{
  "head_dim": 32,
  "vocab_size": 8192,
  "bias": "all",
  "parallel_block": false,
  "init_std_up": 0.0334,
  "init_std_down": 0.00341,
  "lr_head": 0.00573,
  "decay_fraction": 0.376,
  "train_tokens": 166300000,
  "steps": 10151
}
MLP neurons of a small language model. Each row is named by its layer, matrix (gate and up: input weights) and neuron, and shows model dimensions 0-191. Each number is 500 + 25 x the weight over its row's rms, rounded and kept within 0 to 999. Numbers have three digits each. A neuron's up and down rows have the sign that makes its largest values positive.
A block is one neuron, or neurons of one layer that tend to fire together. After each block is what it responds to, as a language model described it from the Wikipedia text at the highest values.

L11.gate76:509518496455512487497478534494436510483487479506502505526492509542539537508480532476510513469516489531500471472539522559499466511537500514527498460500529534458482513534494473475524472497561531487526527499472499475505515469503512513484529489528485468466478487511480496524478509515473523496480500531479457515478508533489467529507539518488563495558520487446518514533541491521510553527475506482523477484490510520490502539523478488511537505467526505473481519445535508529480495536551498464527535457538489495522463464497487518529482504498496518503502521492520525517527505499501502500
L11.up76:494460516502527489503463520498518551504554520559551553505492505490501517493481522499519527492541490477474517523520502501453495510505507480471458497465505547528534476473510455537520519491530492483445532479500500512541549522513496506499506541474474499475487505472520523491504554502500492503516465529461538474493445489474508451535475521485528509484505499486487475499494502528486531529494527524452495517516489501458489451461499500539521483508479510478485459504473457511483475503516478508483509517511498520512455549507519511532450516536480512486468486498516501505501490457487460472
L11.gate362:501538489480515535525509503482476527507529419543509503465493548496512531486478499485513530486498456494496494500471447532471481511512502515487494499481544522476485515473504541450518497469493515524516507493497534472488503522520536487508481511473501498467475508463504503516494444480531495474505512533457467498453489560523482488482477463504544478501535512490549464492471467501522528496518529552496480532506499529497495517446535491509528541504482506518448516483475527537457494504501483521469529492510501492523518493512509511475519502503504490491560463468468469484532545485491485518
L11.up362:505516515472505489523488525497482514546496477537487527499522514479501465494512551505533533488545536508477511481527435464510466520510509524475498493450516498554469525499538489544487509480488513517468536482517462507483443504571496481489478539484498468496452441505531482538488536484491531492527500518530521522535491505529466498483521493560486532489526528528521487500491486486483465537519478475478453492526481511515485520486517487505500496509520498510497499514456513499526499493477453500459527456507516496496489514527469523451485501510542498498489474502523476524525482450471475490
Description: Romance name endings

L11.gate213:499492565512495472528495517470545524526522465516537564500468462506476458510495462457525489490472511447503498490471511523493514513515477520483488538486526521473529508525511544502492476486508519529460495533510494541487507526500493466498498504482468520507440526441490480515491506491500445516504471451493531517482475536515474505474451506519468511475521502509477526510470519512482489475514449490475534510495532512517495472547515504516463500503533498495504481493504498498463506480510498462538477512493494488503466523469526432542471501496488551532495528488493522491529513488533477542
L11.up213:487466538520497529458509499479506508446460542508512498497504510539488501483502500506481512497442495475528537510482507497483441482496524459499518558462464510531518481477499485525451465508475493492528488492499448474505481507474541481540486449500508531528478537477528495510525505442515493548550498519480453502498506465496540429529517462532518502509515527492473497486466525480499501492510533482495510525457489479529508519514537466508531478514532504489526500527489504497508455532495530516507465521477470464468479476489498494496496475491504537506509497532489524485486505455473510470
L11.gate240:510500523523499512455547501474509472485479527487518512507504489517492518488510478465500464489536521444526501496527508476573510467501584513495517482483530520508551514504571550516493528499496519520461497504529473516479463492514513510555505491483468477536469510501491491495508535483532482504516515494514528507515529530498474538495504525534510504473490452461452498473480515492481498456502504489502476494508527501508520466496537495497469494499485504489474501479512477488503486472517540537499499524466450481514519509495447456496512479553516501560553508528531496494497536486511508467
L11.up240:524472476460446494496501484448518520504489482525586507496530516554495492538482506510556519480513538526511505470519477487527509492495497472480486437486528486522514467494473522506461452490532526493549513561490516473497504498529535549512519486473518488538507511506514469518485484470440521530496500505474531509512491500527504481480535506491479516483482476496504501495521503485474536508489494490547510500496504514467499498520495537522419528482515482521529489525481503508500559472485526482483506534478487532537498538496540537520493508495476537505481493487505478518531481501514503472
Description: CJK characters in names

L12.gate5:510467526530501505507495506502521502507479515501493481450517533512474523451473497475536497471484518481472480508519493539533520490434495491510471511504481497488500500540480536489490491499490535508498515522543499468431494481504495480505502474523496485465479519515470482479530526510520466477549524516447462509503503511482490534512498534524540490531496508468526453474476504552483496513533532542511504491511582455494480494524552490468467506476518508481480509486518513513501435459461503443510481504510507514530492521509550485485523501535518470501495483489450515508483495462504466518
L12.up5:500486494485504499465461499470510489482494568522515508468570551511488537480459527509527476533535525493508509513507502507496500470498506496535519535489476492540490467485495469526494484480494505521483476527511509529493471457510502534486467511503468527482487507488444490509512515436527500497522521504509452482483473495519515506546499495506536500518482512487502498497476490493525488517519471468536486540535524485522501480500494482531471543480462516448513505492448486529520536481465490505583489472483447485515504506476467493474561482499517541517524458519502516528514514543511506509
L12.gate105:512511505489493465498517512490479528475539450511518520532495488499488467506483506487491509508550531510489500475451495526516507544514519500520483486525506526513480527433454487494521518485501469497527500520526536493518497496497511527483462491526515472471522463511551533499518492490531545433500507495467485480541488509497507504493464511520461549505547454522490524499429450514514502462516542494475517489457540492476457514494553522519505524502506521479495484466480495452503484452517477519481497477473505495477508530541523529486546503480510498530545489497499486505525536508482479468
L12.up105:538494507528462495513448489505473489483555469522487532464482507471491528481449480499511510501500522519440510471494499495525455497526491545515459492486535522448495493538503506526501488546551504517505499553476456462543497502499472477513474483496478512492462505502500453540455555495461491458517504512508542522468486520518516552526508531479490532485497487483461467518503459477510491481525482493500480496526478522474497459475512472490502515488496497480490493472513513566512485504442502521477505541476488496487507517525487512512496511510481526526506502502456533490478510540502530536
L12.gate143:553477495524497494507522495488456554534527505476500491436488489482510476474476532463537538503505483474468550497477512543491514522499470485482484452456497480508521508509498481496535509442512492537484496502509504478461478516468503475525453550530502485541512463520493492482521488507471498486499460569504526459497474490514510476494539492489491519454516479497495531484510439492492515474479544530532495476523499530520468522536489480510457507525539493487508513505544509495516500499464509530534495470509503476544527484480507527505513483513466475509518521510504477489501482502445534461
L12.up143:497490464500523497502518460524472535525469477480484533523493529496478526500508578498483492539533470475487506494470510530494506479504501504527514507541465455471493503541467502453497495523456526525503539485515472508502522519527478505486481478507467456525499467505579543523520511500493500503481552514507525529515499513487546472520463542519464510519508549526490481498489468482469546466487501499473561493484517484490451476476511529477487517502508500473529486493499495537483477514517482489525447493495465489473481507540525548509483508478503471492512511497471512524520437510501496509
L12.gate184:495469528491484497490531532483501499498530510556480541501479468472500468497560501485499506515513501499479545489505532545524496519532508523498452469451508541501489464503526528510457479517533528514475519472519453519494520467521523529503519434507501500496522488478497519465509514511487508469480543506460551502507504498468462465500473495533518494460516444488521481496485487505538516482481560478434520538503482478513511545505486526559500518519502474487516490462476475521544462486512478478479517503533453519500508497535518467485462490483530514487488481498500497505523506514504512475
L12.up184:517510501505513550517519509475465500456461469489513505560487512496519539514523536503496460478490513510519544460510495523497497528487494523521508484486516497524482523536450532508513485485508539500544500479525535547536499486523497468519483492475469506421512456491464468492520474520494524452521532522514524525503483497458474518530457450498434444519470513501477527559502467498488549528530516500529493467520496510482521490491485484495522533516504525518519499499491487481503494502506468477465515500498508456506489547484505474504479486507513488518542478516483503496546525527470513526
L12.gate189:498496500513449489520496467480529491511496480525513545486491468510476506492520486493502516526490457506479486558491521529542487529472503450493483495442535469479511531464456524538483515498496449488552484493521519496483496498480482456451500524524498501492539519514489522428486512531541505510477486508477545471457499489564504507545513509433493511503535492469505476491496472493526513504519512504527480481465520459523505516489485510502522510509503546472510513502449500506495516438553534455521485474488496496518513525474529528525510495529510487519503469496482498478521468517491515484
L12.up189:469464508499491537484496500522481440482497537496501508505455486473520495473524542520430527514513532502488527497535521531545513525538475489535477482528494492513512490473509509542513487457493522535548483524502516484455523479489494517474465503522548499521513469503517524479453458496515533470460479488522510494515501514518541525451469473469466509526464498533467528505503462483510497494500475528525487485520507491503492494477485508489468540477495477483450488462491498501460526510518459481532522490532497523487478485522503507502492491480461496535580510501499491458516490479458461501
L12.gate236:524531526460520546525491539492474503495485473501526502437490495453485541494541480510519489525528518490501481511515502528515530517495484539470458456491514492509502494500499523492505540459538520476467487508530491499486488473526493495534435487503509471532489499493490534500507452522493549470503485492516529537494487530521484510522496536498546548508491487511473466466516497495494512507549485532485491527470505486519449511513492521513553526511520489498540546454510494482503464505479485518426485487529461473515490516513535507449512514529459532479466464502520483482493500509478524473
L12.up236:521479503508483520483502472469497531523490512527482520480512521486523480497484533496503485525513510515480505432482475532508498532540492467465458513484493527522463490534507494534509484527485504476555474484480524543521524511519497453510481524480483501466533540543492515501488446477465508493461507534507519486502532528486456511503435489487449496502472467489479518462473479499508510466529542494535472514510555488516482489437513477514464537505527535518470555526468532515495491494486510490514476479517472530538464493522492535480536477542516480482530493512510519473493500520479482478
L12.gate311:498513470537505490517470495508470538479511466475517480473501500478487527463497515465504470512542480506503512528536495492483477508474486457517522532497478533479540492493501490486521492493472510535466444527490472519509531504490525496541479512474530498478480522538484460488514470484487484523536487547542531548495552529510492481463514500499550492485503462465455494504469488500496487452512473472535507502488479451501476475449492528507457537469556485489525511492492480502505490475507550566493465459534476456500494507508524529508508482531475512502521497529493479512505486495483447525
L12.up311:460515528507479512521508507498503545529517553529525500473527481504529502516507504514538509495498507497487497520510482475466468511492501498461533458512497466501517519499534503507502531502480493494521491481495536460523491483553478481479482522489480511467501517522551512471485468567505512506476487493478459485532493452456483464527495469553441502493539483503514488452468515494537485466556460492517540512510484506483510479485477494540517501490481480517514543514552456462508467525522465440549510505503518507499488523445510488506503489514520481503505488484490520504505553470487452484
L12.gate332:492525548487488535513566501512504511500481468531509527524522491478437554489525491472521500475462544463521501510488501504521511583517454478506456526489512477529498537491520499480497482507537471530470521537482500491490491498491502506455508512488520512471513464513531498520527488496479503488535505536525507490411493476477509502517547537501487522517499516496445505478517496499562486448532507465476521510516502485495510478481519502431513541552503512501482508459534492502509518508502506501482491476508465485537507484468535499454520491497499501508496514488515487513470518518496508480
L12.up332:506486534519537528527489491486488511499478532529507467491495487485484524521526504520526523477480537458520520483455539501513565532516428494513561511501542527522473491492478486507501510498536514552526508517502502503500530483512485499510475496486505472464516512499497478516522535528488491495528571460544508480474484533536494499527529490522515492548501471542498509506532486475492495476501523494504497458451506483507477530456546484506470509468546482490439486495472527499481473515551516506443500513502499461488533483507501515502519458523480453510516498485499516517476501523501447515
Description: Mid-word subword fragments

L12.gate16:459459510501549505521533530479514481513529481485568519538554475521493532513497495472481525511519556518514509477535505499536510534492439492523522497510470517537557480497504531499505480513478507517481513512474533511473517491494488538549520511513500503485499488472514466536513501505525453486517500525504508475501472497485496486506491523501484464523482525533484531467526496534512532501449500447484526508481449500510469475506520478499457523497520488498532457512509475503506516514570523517558503520458513501545491545488491481526485482504495477477536525517479505497474499513501534448
L12.up16:503469500518520519507506509501507514507524468463494518467485451479474519490526495503515501491525485522533489477460496525483476495479512497521504523511493533473482508541470538526490500470451489487476490513497473470543512500522475522486471488512512507463519554494574523521473488467535497492522503489555469483498488503547489493481467583472528516521510449508479496505498482484527527466492537530454516468523556501485461493510484501460511511553474491499526500513512523502520494474499515488473533500534475469472514519510552480483490447507482567515473519478491508487527478478482527476
L12.gate48:455440492511433502485523550477492505523520480489499500516539524518483544497512509479469447504496489487528481512493510487536526519519512527501468523461489480518536485493461477530482498438499531543495531516507498516508502526499494521483501482496545444511524499504445470525513526522485507449519512489504508484526494536473503509488510503478470511482521506502535478501543518506527434500504504514508516477458487497568512496511531509515465513470510513483486501534474518482512492511500500467476519481519455525511502522472532550500510517486549567509519487541527508482515530508485553512
L12.up48:508481521490475522482561532497530517514488458497541542500528485474480463478512523458481495470532505466441511481461518504569495491498495479505498467491511510513499496496550549521470521498477504502538498488477500508477507509518511528532492504525475499530468502502508525540480495426527491523497503558469542456487465520467449459493517520479493530523533514479472470502503491509490470485513501520493478506508501546501480465494480520505526466538517533506490458459512445504495480465515515528522519506510501512488484494452465517478484500468523507515492481465478505465490525509550513470
L12.gate132:466509546526530524539487535502533521474498492479495568507505498476514504481545515475499494516526541462436539473513498477488539533452522529515464487507487529510531509510495509527496539563501508484505491526500511520494518513513523516492530448509518473469471526531486477521494484515523512478526504506511493515546436489471490500509521469510448499521514489507449495482537504497512519500534505528496453481513543487504493471489547466507509508520453514480473475511531508503518525496514501436502497564523498535473511474477489478508509498496529468513506497519455493489533491478455481505
L12.up132:465486484510545498493471485475506474476466514509504489505478519517507498483527496501473508547477489487494478494489500521524523522506548496510492536523540491494502468522497497527514482485504475535514518499508508517514472519492541571524526511461502525456482510484499449524497479511493473515477540584522479466534512508480482484445561455527501516517520469481481506544518491500471539525484516509488478550449506521502489518485555470480492494534464529541485514481543457508487476499510499510471496501492459529503460502502477453531521465528515491498509458495526511504507529519538507536
L12.gate182:473488480528505531545510463437518529514511503493497487515538485535507499507505553464472500474518478478479498519506491473520539487475462512498472506486529474497549509456463501545500499479487533487493486474483461499503526562534516544485507499529497531481489494456498476508506511469505523521513497486502505536496464541509530499475507498490502511500475506515478494488492487452520511431474516532503496499540501510504524509502524464493506479472501544527514493548485484528517472481506532524485574464535518497532460498520478441557523452520507537515513489532483522482517493534495505464
L12.up182:534493504483464471452486496489500512467471483541501530513554501501484486524526502506494507429490529476529464510489492526472488501529478492536493528522525508534501526514484454515494507508495528510468496475526521537487513482510482528498519493501471468517441513486518504502476462505472474539508519524505521507516552520484484553466474476449506482508458482472493494506511495437505501487486500502513528520448486538503511492482532495555504508493524495485485527512478487505503478527502442464451503534509538489438492506499510507519482491491428478469500488482479535454522525477492508453
L12.gate192:508498513521493481482518502505514523450492529470514542486499495566525493527503464489502473523494450488495481543482504494468523493482490504515490473547461544500505482512506546511483472453531499479517506470467521540500519515473488499516545512463530510505525503434479478531534463472484494517484467464479496485533503502523474468482517521509503508508509509494493483489481508494494476479493487480532507533491508490489556498513528536501487516524491500515508507558512505481523555519538553523520445504496501464537503478505528437462471524468567475506494530521449507507498480523531483486
L12.up192:495533510525524491517502503526439530521440510541493518489464489531494482530481522507521523519492506443510537483497468476461496532494512550484513495508459510505498473521504492464479537504467482520498526486531443538511518485514499453524472530525483521510492494487524509459578475493514531484493464464474468487500467513479501546515476495453514523511494475540540512513482479453493528509471519495484533469532524477503476499464488505480502537546517493475517495512477480497511491535538519481481513484494488484473471506458519499460492462519482520487455481507472501542478524507488532473
L12.gate203:492454508455529533487506505494540520491489504449517488523512495509502515504501498465464487465509537461505502492473508519514538518488527526514504500507526516447514505496501496521552521471507498512469497476545492500517471493496508536512515513488508539453516537499519500468537487495496469458507533518575552492536491495459501451483495486509481505526526487507503495483509499467495512503483566496486528495435482527460459522537511484465466554543514492531498493527497483491453452472499539463524524501465552495512496488509508501509454482483481507511537495522489511475513508522518449487
L12.up203:495511507546507503512502521504481461479521500504506505493512504485491512512535502522521569495525509470434531488500533475501501540461454496505466490515536495491490505478470492550501471516515480539450537484468465492486515499523527525468527514511494480470502484508535479469503467512464536498473486507499495548502523513485478498540475509506484457496485530468527489447494513522513480510479492496491478456466486476479508502519505495463472501511503448460538473542477514539478527502503494478512470495489461528496541505507454444489466507482508464491507577526488474514456539512528515478
L12.gate224:500502476488551540499470504557486546512539480532531545531469510483523475464476475475513494519476506506493542504534493515496453561498566547497459485537453517485523510511474541521485526505510520543499480486515526533494510513471542539485492505539538512476529505457477486485531526521487500533501525494509482497527487544488491522500479512460520478505512504498553535517470465515503512541506532490467533478531514523446491520479494496517472555513561474463511513484510465469502521513523501479487531522521490493513488510482506501495528491510507511486484477494487483506475501473475515514
L12.up224:431520518477496509517494493502541513481459501521486529522502485520519524491531523508507489526457507505512505489509485471489440522507511513499529491534523551488525527487510472526504510534481502484476478531493450508455508489447527489512512559475493521516452474488489495484464545526494439509518498498560497506487478502525482518512451491499518468492532525513503547520447497498516507506510533474496474548491523535490500519485535480513486469485495506493484494480480478477488564502504537471497513533538490502513538487490541527472515508442509468464520518480484527517445470532489526500
L12.gate299:453473498469479453469511487471520565534530456497539547503438524486511487502534532480489489523522548493456483493501513484492468508508536529552498500547525463500483492503503522488512481507442504477486465550502478527483520487516486508503489492518518462493492494522477493530493484478541518509503481504521527455580520497501462501497463488536484499472515510499496522518509515489516548505460500510469526505545505477492463536490485488545507472498526501455513439500502511501486509473532514498499484510513486489518515524470506498531527517458493493522516483488504506482506488483564540515
L12.up299:515470515465510506513526528499548470509490501475499534474484534539509516520507485495509484493501477504489528513525480477465511481475507524502471514548495531514489480521505512468517512533457500504470452561495480467494496503500519496491554479474523520467529592526504486494482518512517489522536501457521449526525514491518516484500554515493486532562476474491477547510492481500469511468531497511505483520493449451491451468500520504507499474482495473539517530490485486493513494508515485476521509519563498516481467507530530537546504493477517502489541515478481455522524489506527521541
Description: Mid-word and heading fragments